{
  "num_key_value_heads": 4,
  "vocab_size": 2048,
  "norm_place": "pre",
  "norm_eps": 1e-05,
  "init_std_o": 0.00466,
  "init_std_down": 0.00466,
  "batch_tokens": [16384, 32768, 49152],
  "max_steps": 6929
}
MLP neurons of a small language model. Each row is named by its layer, matrix (up: input weights; down: output weights) and neuron, and shows model dimensions 16-143. Each number is 128 + 24 x the weight over its row's rms, rounded and kept within 0 to 255. Numbers have three digits each.
After each neuron's rows, "fires on" lists the tokens most often at its 100 highest values on Wikipedia text that the model never trained on. A number after a token or word is its count.

L6.up231:129119132127175108133095071149133161132173119155140100184133139119121111150106124126095142124146108106188146116119125111144103138134114125144152116149131097168112099122148095155141153109161131169111174094098105155121145153129117117102113135121118152149117164107128108115105126147168181125121119168115109129131125106126134159146147108181149097184145090107120134147133117134141114108145
L6.down231:150099126142107123116097166103150126125132111126119115148123181072115119121158138085128141125124107133118141161115108105110082112123185140117095109120087126158132130145154144124120146158086117117104129098142115127147115108116092189114132137155142112092144139102169135143140084105104139163068137109175117140122157126100130154125128099093115116129136125117141127123155168155100127159138
fires on: "it" 23, "er" 16, "est" 9, "5" 9, " b" 8, "4" 6

L3.up1004:146137128117155090114119139131168154127132116124141181166153118119110131145148151143157087095134144155165096122146101157133150126153132077122195147127118148165106083161099149133108138144096126177137119138129159114095146125152110110134139208146094128108132147092089143127087146120166126116119076148095119118091111124147148132129144123153074128165125107139121150147134118129137107145152
L3.down1004:143140143051153116127117077150105128113088147091150097136143134133137161124108146127106085119070119094112125134107145122085123137166105130144117110136117147113142129112142130113102142115159122136134137119106096139180156126113148158128072123131118121159130123135116126129131115124131163132070121154162143110141082132139151162183133116139129159172131160130138138141130100128145158116128
fires on: "ric" 19, "im" 15, "u" 12, "iv" 9, "n" 7

L6.up160:118124136159195114122154174126122138125103105129155166143151135094100137157152119111141156083130070112095142137124129135143119116105184074164183137115159136159119149117118139117109147121141102118142179086120091105166173117115150123121135133128143144126118108112111113105103118130125134120085120126096159141111106175114114113129083158124129115126162107137062116088127096123129125159128
L6.down160:108096164123108077118178114103139119123135121120125131132168111117062132142134117133136111113080137114092103144134121097137144090125103144123162136182150128150124128132125120136132126123104136145108134144164113156119169129141141133127126120118116151086094104116112139164101147124128107094149148135127125132109128073125120157117127095127131117094120132108152112138099140127164131093146
fires on: " |" 32, ";" 22, "." 12, " /" 6

L3.up42:145147123147191119136118150140075157177141123129139081184154107135146117159138107092111133111132156091142176097105100135107135162075107137112142136134158081176137114127131143146139135118143136122164168146119161096127126140174132145097140149129129151116109137129109144093136124102117127130126111129110122112171138153125094102089082080098105128135147170128128113117106127132137085129109
L3.down42:155088123141120112115138136176146147123122158115158123100098139136173118126111168108130086078149169154145152114082114127131080137174160098131164146118159144177117145159145153161124127140183112089151101111145125107100147113104108118100086143158125118147108138145108176124144123103154118144151085137156125133129102139143119146161131150095155129115176140149115089093150085111140096151147
fires on: "is" 18, "ian" 11, "s" 8, "ish" 7, "re" 6

L3.up349:162151135134120088104145125130124167114134126144143130122139129069148115116151128122112135162131143125115162149125137158154178153109113112104118099118135115160106100108133127131112150159142142128117200098123123134104123115094144154121154164154178143113191076137148097148110160132092126089132098096120136143094119106144130113131139107144120095171153149107132169155142110139139122167127
L3.down349:143125109144058139161106149152115141136149142094064150132123107166099187109125132124161161129087135115155107164090131147159089089092187118125149142128132146148110118145147104095100112092129150199150097124115124138064127117120167175123126148144095144122109125111109133161127104138092112111124114104137138121189124146123138153126105120118166141135127145125106118158093082126157116162123
fires on: " of" 60, " |" 9, "ing" 5, "h" 4, "|" 4

L3.up185:100144148115158119108132145121120116158099138098121155124098122141133084125161106157133131108152152124112133099100113109088165125145130107128133145143127173090076097124137134071124107132103138132130135159110147150092109138073158124142125129117122163111164116110182124147127120158148194152119132119073159132152126145134138135185152124143140127141155120124115125149151158139088121151104
L3.down185:141110146151117137099151104115095139142151113140090137142073110111121132126159149090107196054153122127096181140111145111156111108142122114128129128152117156141110157168114147096141193134138136127189112110091130113130152101117160135142136126101159119089146165103136127137074119134128096141114154097159113104122148158097125188111147183094129134176133157123100110123109159148109121118067
fires on: "al" 14, "ate" 12, "ac" 12, "p" 7, "ot" 4, "ic" 4

L6.up857:113166149094127125052091125134088065126130181155110129146148126112099077137148133124110180131106126151124108149141122122070119118136118148131104121118153084106139129098127096116123097138140089172093164126167147143119119183145188115142120111095119120119158093140090108139149116116096130126141143131110118162147064111107118135067175137100116107185121111103136146170167118139106158138093
L6.down857:148122144148165151132135089139094146131106098134142169119090115128159094127113156150135112102080110119179118096143090142119121134124168136146133129110152122146119097142091148114099117132131131107110116159114125135144130090173119086129115145096117157090142108133133077093105125170137142148144139120146117111102149180100145144145148103117132154125110151167202112090151135134139118120095
fires on: "m" 16, "k" 10, " M" 10, " r" 7, " sp" 5, " part" 5

L3.up71:087117141147133115091159140098121130119114139107107141106110168163122137109143131153129182091132115140125123114107082128094129096125135101110184143146137132140115174096111117136135096143126101142116154116128126104113142090107201093117100129136108129103104137168149075137137137159203194119130162159129171129106137107119139146106158147141150133104159108104152146147156114189133113139081
L3.down71:154128123158143134186153134123091180110137075096135158121078137104157109189093147137141136103145120137140097153123174133118154115108120116149157143104117136151115130084164121107180164124097120124138144113168112134131141159118109135118149100128173112149101076130132130104112086121065135132157131155123135135115105121147113154131143154091107126159141154132135119149156099121141113098159
fires on: " b" 45, "op" 9, "ough" 8, " that" 7, "b" 6, "hen" 5

L6.up984:108095112152129152146130132157123092125164103141151140124128120119121125140159143104130161117111103094131119174146154135113156150116161146116147118153110112121106128131144125124105081127094102124134156102132134150107138194129147197126094129157148134110115092126141128116138156147151142092115111163119157124128119127144098120116156090133155131118158205094090129116118108182145070100103
L6.down984:158138155109137123199125114116083138111137096117142120142118129170124154123147117124160107112110105100140113106114136114127171094116123085136142077098109118122117134129125147105137142129160183129133141145097095110143094141112156146156154127155139149128088098124147163179141107138153144128126131137139128085151161117105115123134155111113193082120113097135152142154097099112127086153141
fires on: " |" 31, " wh" 20, "b" 15, "h" 6, " Wh" 4

L6.up175:139111134131140094079101077090132121113128144142117114117118193092117123147123148108117142133090079121154121120074092118129133130129133107149149089127157154155118146107134117130127117113117093149128154151158108103133152121135131131115107101122061153059121133123152117139143118127107141159149129164105139132109114143126128098142103104177120137151121071138121128076094098148132116200116
L6.down175:148116174127139110146111167165138145119099144104133151136067162142114143137115151131139129138099129152101123169108147158150128134079091182135098153117108134126156116131127130150112097117118084135090143119122129113117132138157124125150115128096164105165158124113134165099160153080130103147091139133129121139143136119088141133097101135141148093134154132068132107114131133136118118081168
fires on: " " 37, "d" 10, "inal" 7, "n" 5, "ant" 4, "man" 4

L6.up255:121129145086183102128136123163091188152148120111139090113136124107137100160115098095112138125098084072100150063070137168135096144112096135170119134117135133144131175114144122126133116115124115151144138118121132119146177136128177112113146096097118170129146144129152120078139113146119138123130091136101096147152144114141095105098115091102119111192140139111087146125108091163110148110092
L6.down255:104130135111113125157082143091143144111107167105106157123128124109108153169117132083152137141135135076116139118103124137173158134119163129153158120134128127129161131098136128111162076131127145073127145134102128108125108132118123114130122119114142150112144124127123166175142161107133112134119136143146112180155158140144145113106126180118156127162107170162164134137089127130122115150114
fires on: "S" 55, "n" 7, " S" 5, "is" 5, "re" 4, "s" 4

L3.up839:117163159116140115121170138127066145138131151104143134134141157101120151143164129133099131113139159154174089080096130157119136109128102103102130131088138107139123092131120162118086138123110132178153129145147171130100134123123165152107141171129089143113131130110104122097099126160152127093138119140097136098078081113118168103145162077193138148176147100134133132162140122089139121132150
L3.down839:083115158136139119168085118103138099120203154112126122149115133134115126120151132123112146111136106146151108126105104146140150140155157110118120126077136134135124105173096105116112132111143153144136129147175115122137129139151128124103088189119108115104115124157171124103104081110090124109136161140167132138115179139144127122115119135135143133154175109125139088144098143154130133126120
fires on: "im" 18, "g" 9, "c" 9, "e" 7, "n" 6, "b" 5

L6.up514:136139176156119079106117161187108112093158140133115139151141137100153144124148175135116133163137117125136168121137112116117133113119124108109157105134134134086118114099133111119139083145149122087107150128110120157119121154118152103152122109108118164106160116143156120109114117181105137110118121116111090149104133131161140105124119120104178077160088129120152114118131143140139178125102
L6.down514:100108133139103154174126139143098097144113092125154103114119146157136114082133146140169120093077166106132129084076142118138151176127142110192146117190191124140118129129137156108118114111118132143111140148158117126151142104127085118152131121099111107155149125128127177141133135148124115134132132168130165082131143094136105177090131105141095138116159137123107111159101134116145126102143
fires on: "I" 24, " I" 22, " M" 13

L6.up188:114108125114133118134139130085151116132119141084156116174131104199137120215130129118119119132165118141126104141112131189105156091142084128164146134152125137144137139133115109095173129145160123146132132142114115105138135116098137131114155110138133130135128137101127136062150084142151116155082156115115078126078135065118137152142131154119106123131155144109118169124146088127135161115124
L6.down188:122175143165106169124124117113130162074172124141102097098171154139118135172144145140183166123134086121134155122093138104126145110123151109093160161142142144137114122099083111115123109135139123109142185145147099124126174143111123148109141158159095127121105136144095165144139098142107111121123195090129115114108132146133145085152106168110113147150136088148127094131168155145132107107176
fires on: " pre" 18, " Re" 14, " In" 9, " de" 6, " inter" 5

L3.up707:138095118153126113087147067145112109140102122158140114158148098144111077093130161148129118146121134119177132158139133102144130124146106119132117134144133111171115101114097125113158105152153126150135106067088176109135168150121135105127123146177101140108134105122129129120193080152108144147087094140126126116160090146163145151123145120171163152116114114116092081086122101118136068163156
L3.down707:098123133105124167116109159140141134111127155152114106124147141115117086142086125108131137128126099092119146105139169143100133104112130162135097093119143079100132101146116163103111164109143088083134118089135126127130150155091106095105161129113163155110148149124126149108133113138102109096122122143175096162102126112155183127136162161148108143134141089155123119138098181088128114099123
fires on: "h" 24, "-" 19, ":" 7, "ist" 6, "g" 4, "id" 4

L3.up450:118129148137141128120180136116132148155136119120139128100140148140149111168156143135117102117143126086134115103130103119103106169094112099104132158143138165132118122120132148131084131103110101119121184099119151156137111121119125131109133216130141126122118077123132124127110166094181132101165112144122146099123099146103128161117139124138137102133102150099133180132137174128143083139125
L3.down450:114141066119157085184137096101086149111129157126112098110105094130150198139150103115125168130132107126147118156128151113115137128140112133118151123122127157130119119134160117160152125168103126141162173154173116143141129171131101179133103091116126144138098132138115130115112079169097081124137170134106146135133113124125142139149148160115144079106121100117165113142140095116131141140129
fires on: " b" 19, "ow" 16, " B" 15, "b" 13, "w" 8, "est" 8

L3.up546:118166153160127178105100133105115126111117141141144164167131158104131097083155160119180162122125133157091100136105092113152108101097127162143136106119151118080111121088128134133127133141105131125119187129121129095101176102123138163125120162144109126100120104090125140139067145169159175140141101113129142146141121122134088132087177168122076157156111103093158162125139128121113138143146
L3.down546:106104124124123128142104133115145087121168113156080111139090127145173130169136146129141110141123135148147126105127137119151124143147115087122103116140131158165107102153119128142157146112124172105128154135157104137133130150096125098121115150110130144081132143156123131132148160112155125141140113129140141122154100097134121129135097134100152100135143146109156099141127153137104160139121
fires on: " m" 34, "am" 12, "om" 11, "m" 8, "ap" 6, "em" 6

L6.up626:157143158111097132083070153112120085137117184150137081105135112149086103152190110113113190125156099125174176125143116143142124093113143144109130134168143117105105089124106162154146126147141095147124162144139115125120149182148126119106143125170090181133080112157096126125103110106089161132163140137126094120154098114139155131090143126104093132171138154102146124134128123174107170129104
L6.down626:142109130137095147140111132141113112113138081168105133154073133144160155120100148169160135117116109125162142122175119113150108093145130124148097132153162157122105067140124119104144123114129082120122136130109176131126138114114120145121088087101139098143116092179149138145174168139138120167150127107144104123102125122140070107111194111138162148162129114100088100134103136128119119122137
fires on: " \"" 72, " (" 15, "er" 8

L3.up913:133115150118130126113092114137145130128152110146168098186113138119120104047106095144124172133109146105144105138153160102115166140141117115183170097131180129104129131132109113136133172134134086161146150101148113148091116164124208117124119131148099132117127107119149120152148114166151149126104113112107135141111121123132099119110176116125122122103133121127105149138173132175106075128116
L3.down913:168095082097093165107158134125114130178155115134148143101119162150148124162167175100136157126136111173153165148146128151091089117089139172140155125153114161143146136137137126138091120119140128113109110113150112093149089108127102149127104085137165127132121162104100114148118140133083119128127118093151135113095143114108158119115146148163123139124151093111154143132134143108098122077133
fires on: "ac" 13, "in" 11, "ic" 9, "er" 7, "s" 7, "it" 6

L3.up245:141147124143127104079089111125083124161108166127141127128184147125137162072148156111089159110128143150135160074101115125075152145143139141115175126176122098151100097156132140140146125133151106159153151126120111114109141146150120178132063147137149171120081130121143112065134092126111142132140104108115132142141120099140125105129107087142107103149119129133142084105147103124142130149140
L3.down245:111155087121118120125124130158116082118084174111160135118133116129139134160138154165125107139153127131083176156088120079127097102133171112122097149136096113124126160160125165198128098138158125141189112113118124152116133136128124089098113122147139132117130109140091108119114113090160114145157112124115147176117076101122140148154095143167106131140117137181140099102144098103165112151124
fires on: "y" 24, "." 15, "an" 12, "ina" 6

L3.up664:125138141107112145123130123166124152126130148134088117145112163106117133092120134108124125107133175096113145098140093135120124121146133155118122098147153128151090107105143158119104140128133139115125178116112107121110133103121126102146111114148127144042098072137127171107155140119196128110147117148144180107170112133143104116114119115134153121157184130159106171130123124142131131136123
L3.down664:132125159124115144138112116140123124127134145120129131137133128123140126195141124097139105111180127096117097164087076179169107143179100131156134094098151083125128119098113105104145131120137113081139113117147149091113102131130135087112128119103168137090147090138136126083164109127135203152100131091136095162103142148122165161141057176129158141166147126109099121137117136102122152137132
fires on: "." 13, " for" 11, "hen" 10, "es" 7, " end" 5, "s" 5

L3.up789:094147141143156115120123169135108168144084127150167120121112134120130082157130133082145109139106099111113146130095100146148139157162107134106121111163113155128137152092136176157121105133143157119099131143148124132121152139110100146047101133144180137142102111095169126129131068121114110115138129163129137152161147133093095118100120142117143105121168174109086150120117121155068116115137
L3.down789:115132107157134133123117176088133117180127134146103106167119128135140117137106114123185121148164092132133162136151121139144135140145122122161121126109103119111165136089160122091166138121130177093124136149123121115133127096126135124142165103128134088174120146129122089082117129140127154120134135137111125186129137081139142118125099133132129113084128084117156140102150078113143109115144
fires on: " in" 30, " at" 23, " for" 10, " is" 7, " on" 5

L6.up947:092113128125154138140165133109155117130100129112107106125117138109152118114130132128170147142100129129108123119112118171099161157130130133188144095146118114134106131121132142101109131129162092124131150137121119101161135109089157121081114114113134131135089098145124123131123085146181120161148158106142103100112084145112139120098133140113107144116148147147128169123146181144079117103152
L6.down947:108113091152137212161124095091111190135147105138134152139134134098248153110118131154092160101117151140114137147132123147121097112136124121132100110132108157144136133109124116106110106102150136151145113128162142109094115099133143111090150097164103116111136111093106122122134116153071097131136123138129141133111163143122146142112121137149149150136135109156105110115146060114197106148141
fires on: "\\" 25, "C" 16, " \\" 9, " C" 8, " p" 7, "P" 5

L3.up8:105135168127146170123104105190107146101136135112133150107127119133113137106119105129118142125136131103087140068169133099132093128166135139098120118189118110126123136126117193118130152141111132145174181117119128102155166163134110153109127166139144164157123105105178152131137121151116138115119090093129113120184132137094083114166170138120162113179127127117145125111112107152099130156114
L3.down8:104139155113162107124140158134114118105158133110169152099142098141122152162101148115111104113112167118147151130132116103149089118155116081118174149140114128100173131072124129113152117158167095101163135122111099167118133167100089107106154127110126163119132136126164115117162145114107144122145108097140129194099171141156122086138117176135132135152112102143163101106178118093124146122112
fires on: "." 98

L3.up719:056135127099120155104126142169118123133124147102133139179113178133099091101122155124174151129190127131144095120151122121171101101136133174126100119131162123138111139136136142116147150130110162121139166144125105125124140119111090123138102150159098114137080113153119089109141125158150143125153133085128175143124117140079087097110140082147121143127156142100139155125100091154116133095130
L3.down719:103100110109096147156173158161151084154136116102128143127127094134116133115099140112132096119108112109104104124119085123163127148109124103103138130120083147134106120138118158094158118131163092111151114118159112134127192125109186058114123098125120117137140114145153121135143121118165143138103126130086101132115145129138159177135114165097114166148112123141144120086133168128168151155116
fires on: " after" 24, " -" 16, " –" 12, "'" 8, " hold" 6, " since" 4

L3.up717:121095177102140151145160113125146175120187131133158175128085116136153104141137092105092110127114101123102125128145092118073139109120120145138135109160140072151117096112155157156119121153138164134136126134130162105145122126113123108116130153181146153122121095116127124135134117129157110101168128127124174129087156123105124091136133139140141116149106113141112121151145096126070150125119
L3.down717:106142129101111166136128117125122093137100117111160086115171119136119152113101112195131150090124124109135082124137157150113139157157115141107149154161109131145148115160160118109132137139125064122158149183141134130097157142107141128104154145124117127136140113121133094181158110129119113085099114157110139131163134173137123097167112098119128159129072109125123110137118132149181148146160
fires on: "l" 40, " v" 26, "L" 9, "n" 5, " pl" 4, " Pl" 4

L3.up621:118133126138126136142133086116136166135103141154144098140146138137119155146160118112116130133102113108137168133109171118173109098147132097166178139137117090142091105097141157167161110089102119153144119152143126089133162185132105169114154123163116131139121166086101119112121099166122133150143089092133106096141135119161156139120138133135060141091184090168107166138090128145120136094137
L3.down621:152117125151124173130159166171127124107142136117125144132131127079140111152075172153144041139133135137126129107121162129099144185165176165133158107111112134115132136158106145139148171139132110116143130133118127158115118104129141109114148123115144123123126130118101183155159149149159129098080113163131117134132134134134112107108127104109119113113129118125163091093131120157133136115122
fires on: "r" 31, "in" 11, "ri" 7, " is" 7, " hold" 6, " cont" 5

L6.up408:116084125128136100074169110147110157117122107128148165172157165143102114147118153114114102137144124094097106132115119118129076105143084131150126108177170109126139079147089142081141166149151187126130141103105124140131140156148161130116115169158129166115137102143147148129151140140130148108136128120109125096109093149132148120134150111151096132123150082111129164117150116099118169138086
L6.down408:130126119134159129136116163140118086132111118145139180121139144083071135127095135147139124094129188114108163102085120148107122143125175116137095139161176101129130156156128096128144117146110097137115083131176126122122100165119114133098114122146146148091138129115123145141154153133131076092082126105156158144127106150175123088099137124112146142148138093143118111080108099113162140137118
fires on: "." 53, "m" 9, " -" 6, "," 6, ".," 5

L3.up722:145146166117144122116116166150121151107166127144104125156160142170061119084093156145130138136107115114173143117122168114154091100134118146124120083118191131121102104097107136134139111104148127137101121095116135137130124132134142112061111137130153151149073149136143183134128095160114134157112108191129154177128124097116126149144132104151137127126164099110159187089146137131102119109135
L3.down722:160083143132113143133101127112107104117120116191118101133106151084141110127141147097145071129134178100118121145119121110165129121084116151117133117102138120164107138162165125147112121092116108138112150122146118145139111075077093158139154103143160138078050153137120119126152123141153162150093168143167141122124162166092134120110157124138190135146109121160138117142132098131092175124109
fires on: "9" 21, "s" 17, "er" 15, "\"" 11, "art" 9, "ers" 8

L3.up306:125106113171119121112133172194163093141115142121173158145167125133129091120146090164153139156134090117111114138093138139143098130137096103147152099142165090143112116145123105144087125146162133141113173125075111132152138112167136107115100129115142129127109119123145145086108151113195148089138109124103147096123160126076127099148134118124110141144128118124141150072148142135137148106093
L3.down306:152095124137090131122101133145150132114131144142109148150144097134150107130123144134099149118136141123113143089123138133127143108098105124136108130162151158158107102141147124154120154100118133121114121167137114127112111120108164111137109131124118141111141111139111122146110137169110110172125120131110117087123110128130145141108099085140126127127145147117094127113122123148148125113114
fires on: "." 64, ";" 23, " |" 6

L3.up932:125120186102117086103144182111134177128151116118149167110146116130146092131130128158124088088115147121134118142126146136156142137095117102101146121106135077142114109104124139117109121128142139213133113074132162128079139165112137126115125177155106138152113146136128150120085097106145167128123111151113100148144141115158111160109166099171133111159133107131121083098128076079119138129132
L3.down932:128156171121149155122168147101112141093126139153115129135131139113148179134118154113127136151139088126171134107113144121132150154106178118146107096119147146122142130161135089129150137136110120096140149109084106156129101160137111120121092177128136125140092100148115118084154126147141118135142086130118146116148177105126094114101108159118114094144096162113136117110103111128143112090149
fires on: "-" 19, "e" 10, "ol" 9, "g" 8, "ose" 7

L3.up610:118117136137149117138088134136103141159100132139149108158157103120108103152139157119137102159188112141131139169156112100151073096109122121134129145141108128173132143111108129196158143087132125153141122135141129114102149157123126122145124160123098127129116120114126128131106118092098133116129138171098119154125121155130157160105125162146152100133111120130119133098131116108108115132154
L3.down610:081092145176131139134140162116145140123098111109103169118134140123155113127135146128111126127122122089095138156100122120096140149151099135097110161149078115145158103107103136100168152115097100153117103145097157144116118118167102148115163070122125128177118177126174108148170146107112106129125140139152134145116116145114146113137138172132133142101086100131087132133160131064121139132139
fires on: "g" 18, "ik" 15, "ich" 12, "ist" 7, "il" 7, "in" 6

L6.up775:111141098168173094122137115081137125155118137118154139129134137083142132162124148106170099130119131142106109085106153131121114115119093115114132130141135137156131137124113078111109142099157162153126135158110113135181158123119141133090159138170123141120118140117146092148126084132171146141149128147081139133154102099125128109081153086133145141125152152122142153119112120117161124113107
L6.down775:101124115152105142138149136136141155116138131109106105167144137133138122102123142153156134100103134177108140136120116118122149125101151148127133092138149139101124125137094176131126128127115101108103140144118152098112178134125151165155138098121118113106157150140116198129131121118140130119110138102117139136124126141138121134102098158127120188137128099141148088150141142124128133141147
fires on: " pre" 18, " e" 13, " le" 7, " Re" 6, " C" 6

L6.up680:122138182120168140110170104113143193136123092108161136138146202114120125099127093122131120094121118131149108085142126110090100143153074090125136103192111150088119157094134110118101158149170140132135097112165113140114155115111139103112148148191120150133125102115150123135093128122131144089160126115106145136137124128136122142107159137205092116118120085132132145148137082151108100147157
L6.down680:137147107143104144151124108118137121079138111107119159094105113138126145078125120136100098109114142162095154127163102128117166115152116152131114097139129136187146168135169120136144133138092108151113138153089111164119102127139196127151098134155138128163095156166102168100116094123123110096119095137103147134156150127143175157113136128090144153106131155099149157123093100126096142126108
fires on: " v" 12, " l" 11, "n" 10, " to" 7, "I" 5, " II" 5

L3.up713:153147122086125119102132148145113114174099132123159134114162146174129111127112095106055107121127102139156120093120143128142095145160104123124138131118140112130113098130143104101128149138129135143089135152081114131158126126087138167124111149113151136087131132115138112107105155106149129118147122116111172128104125135100150166149103083184106097126101133160089130149138141144115141161147
L3.down713:141101147116116122098110123130114133110105124151119129129099135153137119134158151118093102116109123111155115126117089125134116112128111102163114126132138114139156156113123131118132149134113123147144140136141125116165087093122128110127147162126124139139125146179103126152122095125130158139135132113116104141163145139110149143117095119131184120144122082146121089173149096119112129129119
fires on: " the" 16, "ist" 12, "st" 11, "ome" 10, "ort" 7, "est" 7

L3.up996:104197122170116130138120102077128144153100135175156152094127122119122131156146124112116179129077149059131135151139154119116108130087133180122155083095132109143140122108127174153103127122117121127140141130107128132131115100124154147081127123118144152117126099142093130149089135121117128119134121143127142123131092114077099114103125137112115151139137167136120143122111140167138136150141
L3.down996:164130129132150165119095146113140135133116126117128164134105097193173106124153151131112111098076134104114106112122120120114097127160127113134119138125126110132123129162081134139120113153107126136147113098171117107170117158153133113128122111139081146116134137144147118120139093161149154150087143110173080112135106174124124114120135124089139119108149153175159107136120150202159148107133
fires on: "m" 32, " s" 19, " m" 11, " rem" 7, " p" 6, " im" 4

L6.up899:173088167114160123108113153168130130125085111124138141172134156119129092152146083087147126157098085130157136097131125127148113135073083110123101143110183116105134115118123093151108136143094157135085156081118130159133146100147181090116126118141091164097121125129130089124177165117155159153125124175103152121115124136135169145144161089095115099162124110132103098130155128126142133137095
L6.down899:165134154131099135127106087082100108109154102109126168101139136107132122172114123105121132157081128122164142125101177094134137096144126144126110131107124120158167131125136106147157110126111131140138127115100134116128139120131085164129137096114136122141113152129139143124135112118115104128144130121151156131118093152122109129145152133142096160086105133131163135144126137121163167124113
fires on: "t" 19, "let" 11, "Th" 8, "ist" 8, "et" 6

L3.up158:102177145131103126116114158142121135116125145139136131101110123169116155121105115132151117148179167104139130120119140131139093118175136076114110107114153144103120130108127128138140107114124142115128151146103102139163144120129164097064135139156178130138106106123109149126141091114131145121116112138119106137167100147122136111169187177141141085132118150110126141111134125137083128095132
L3.down158:100140132133109128152141097146090140172115162129162157152111103092157140114118163115136112164137149135128059143109083139122096158104134129141135126112150122153157102096150162100109104127147152141150120105164133139137117135113171103116171097109116097111108124120150132156139111071142151128130118159127125137131108111163133135088131178165135185100132178132150150156124164113126136130101
fires on: " as" 50, " As" 13, "as" 10, "res" 8, "v" 5

L6.up793:059164107124097146106141159114172122178106145121129102151151105146124122178114105144205137147159118126124114141092134160162137110145136102154148115143173096153140107113093087133136142120128123141121155180088118132095169095121142101095126140142076139136146139107131122121123081101201137179151149131112139121152099111132137139112142130120124135164169131132138173123099064124064141106126
L6.down793:153152134137134149158150119138168163098105142175130123160060162176187100127120150106133126098137115107173142142132138160111133092116116086133124136110143105144161125128120145111144151097100129095175151118134124085120136085139132147088159108134125098170111148144126131129134117120086123124096107114149084139149149154149117101093118140142117143122146136145142139117124133109148115152178
fires on: " ex" 30, " pre" 19, " In" 19, " ob" 8, " inter" 7, "in" 5

L6.up768:125186166173130167071078095144136101150113147135159111127110114120153105122131181142147136104119121139131144170114139134144107106108114115142161117099122163095140126135120120116138105129133130118116143148105116112145109174122146142136139151132182147104141114127088153122147085158144122144160116145120104139168132131126131115127129122085084130186121138142174132102173122129089128134112
L6.down768:169152094151114106165096102101120148117143131143138165117094137125192124119106108132178135163128109127117131077151129124133143128157140119116123124149127100131111134135159132139113123094103134134115115169115174160105181112140112126117128114130115155131114125134174125151155139099144118101126162142079133139119129071143108140151125153072123145075147119160100125123108138139128103115100
fires on: "M" 32, "C" 19, " Res" 6, "B" 6, " D" 6, " \"" 6

L3.up922:131126121086158176111087136126137112152114099116119132144175094127127099110129135100133146122110108213152165127159122095136118126108118110088119115127073155120092138126132126157095106142098105138159161061095151128090135118111136113131113123133125140127143103091112138105151110146134139109076112104126132109147110143124117139148109139151153103200153123130173126120160123137121146116142
L3.down922:143161097099115109141143164128124149114091173165122144149121190165094175115107143111123147180133135108135156160137120086160144141118130126134114084145147163125137141136112137073118121137151134112123105146128107141126098161131123145127080134104105106151150139119117134083137183117162102111139143068164118105116144087112098101140124113141115126150125116097156102144131123135108137152110
fires on: "r" 24, "ar" 11, "ur" 8, "l" 8, "at" 7, "est" 7

L6.up95:125155149085142116155132096112127145121137137133158120169154091181139105123115132128122171118142147127112115114128153122123128109136099143097138108105128128130048122165111132130111106130135148121130159122100120113144166132077144151109153151165126145113107124108115117110132059157132141168132125110152143126129119120095118148129119130132138149128121116130119114105100108101136148118101
L6.down95:134136143141112119171139152118142147085098169142098152148170129142132163146122112159174138125135127136085122118101134169094151133151133146107142118142111104127136104172161164129128078136118094133109117102188108108119144133150119098117112148126141151123142172151149136169136084115124138140135144125141129171134130173157144091103098070145130179123089104123139103126138119111100090131140
fires on: " m" 27, " ind" 13, " 4" 7, "ust" 6, " c" 6, "ily" 5

L6.up84:096131142099124149101124174160140134132107122143118129141097143106150114138154116088102104130138122152073126129155161092114144159137129180143111145162111137121096098078101152136092140166156134150162136178124090133123136146123184138108119121159142127166159146117145100091148109129106150154083114191109157099139137109056113123146148125137116099115126159132121150147062141097107126175130
L6.down84:143134125121102125101134141122135121139119188163144106113132112129098125107143127160168137097103133117142172146119158134136126091156121117098165175124141110120142154112135134110153126121134069112082121083128135095128131125140098155121150112102125110107096121137119150124133105090120126091120131125173085154115140098153137089135143186133125125109159161116127115138108099144141111126176
fires on: "===" 10, "y" 10, "==" 9, " St" 8, " The" 7, " st" 7

L3.up404:132137158151152104139139116108087143115130147078097142129158126141134123110109122151152102095106160100164173075134144100176130119164048081102108076115129154110121099132140183117099136149144126096135114151098108141126114132144121121125129135149170148142127129103150147138125085134127158127126121148134127131134129102094126114188143145129128100136136102179095097146137133110098143139160
L3.down404:130152127087125117132108119130149125112144089105126129139126109162098125126118125118150124149194129212146113141157169118116132109126173123130128096136153129105117132098147132126129134118140109109115139128120128173122108121129141142113129097112100098077119126121065088140118130077167175107168171139150097149123102097120101134147115134144160115161125088157108132095098136117144142161141
fires on: " as" 43, " also" 20, "and" 6, "as" 5, " including" 5

L3.up908:102137178114161107106122101072109122132090110115157107157113124113071087118159157130159168135139125126146150148134115109169115139149135120137114126118137142124104130128139138134103130101169119147135116116122114104146161141157138139147119154121158144106118069085140103149114112128116159109120122157091098164115134089103157154107130124165099122081107122105157118127181161159104142138154
L3.down908:115149133121108182123165134165089142156125120138135096100148106165126113192093175140128147118135159131130112091102125117151161135104178149126177152125148055123119127114101138132141138061133126122120096106132129158141141110080110142106130127111127136135136167119125133132110133127145117136161127063144111124128183128121130067134159102116100150205119118078155107161132140107128095178112
fires on: "am" 16, "om" 15, "i" 12, "ion" 6, "est" 6, "ic" 5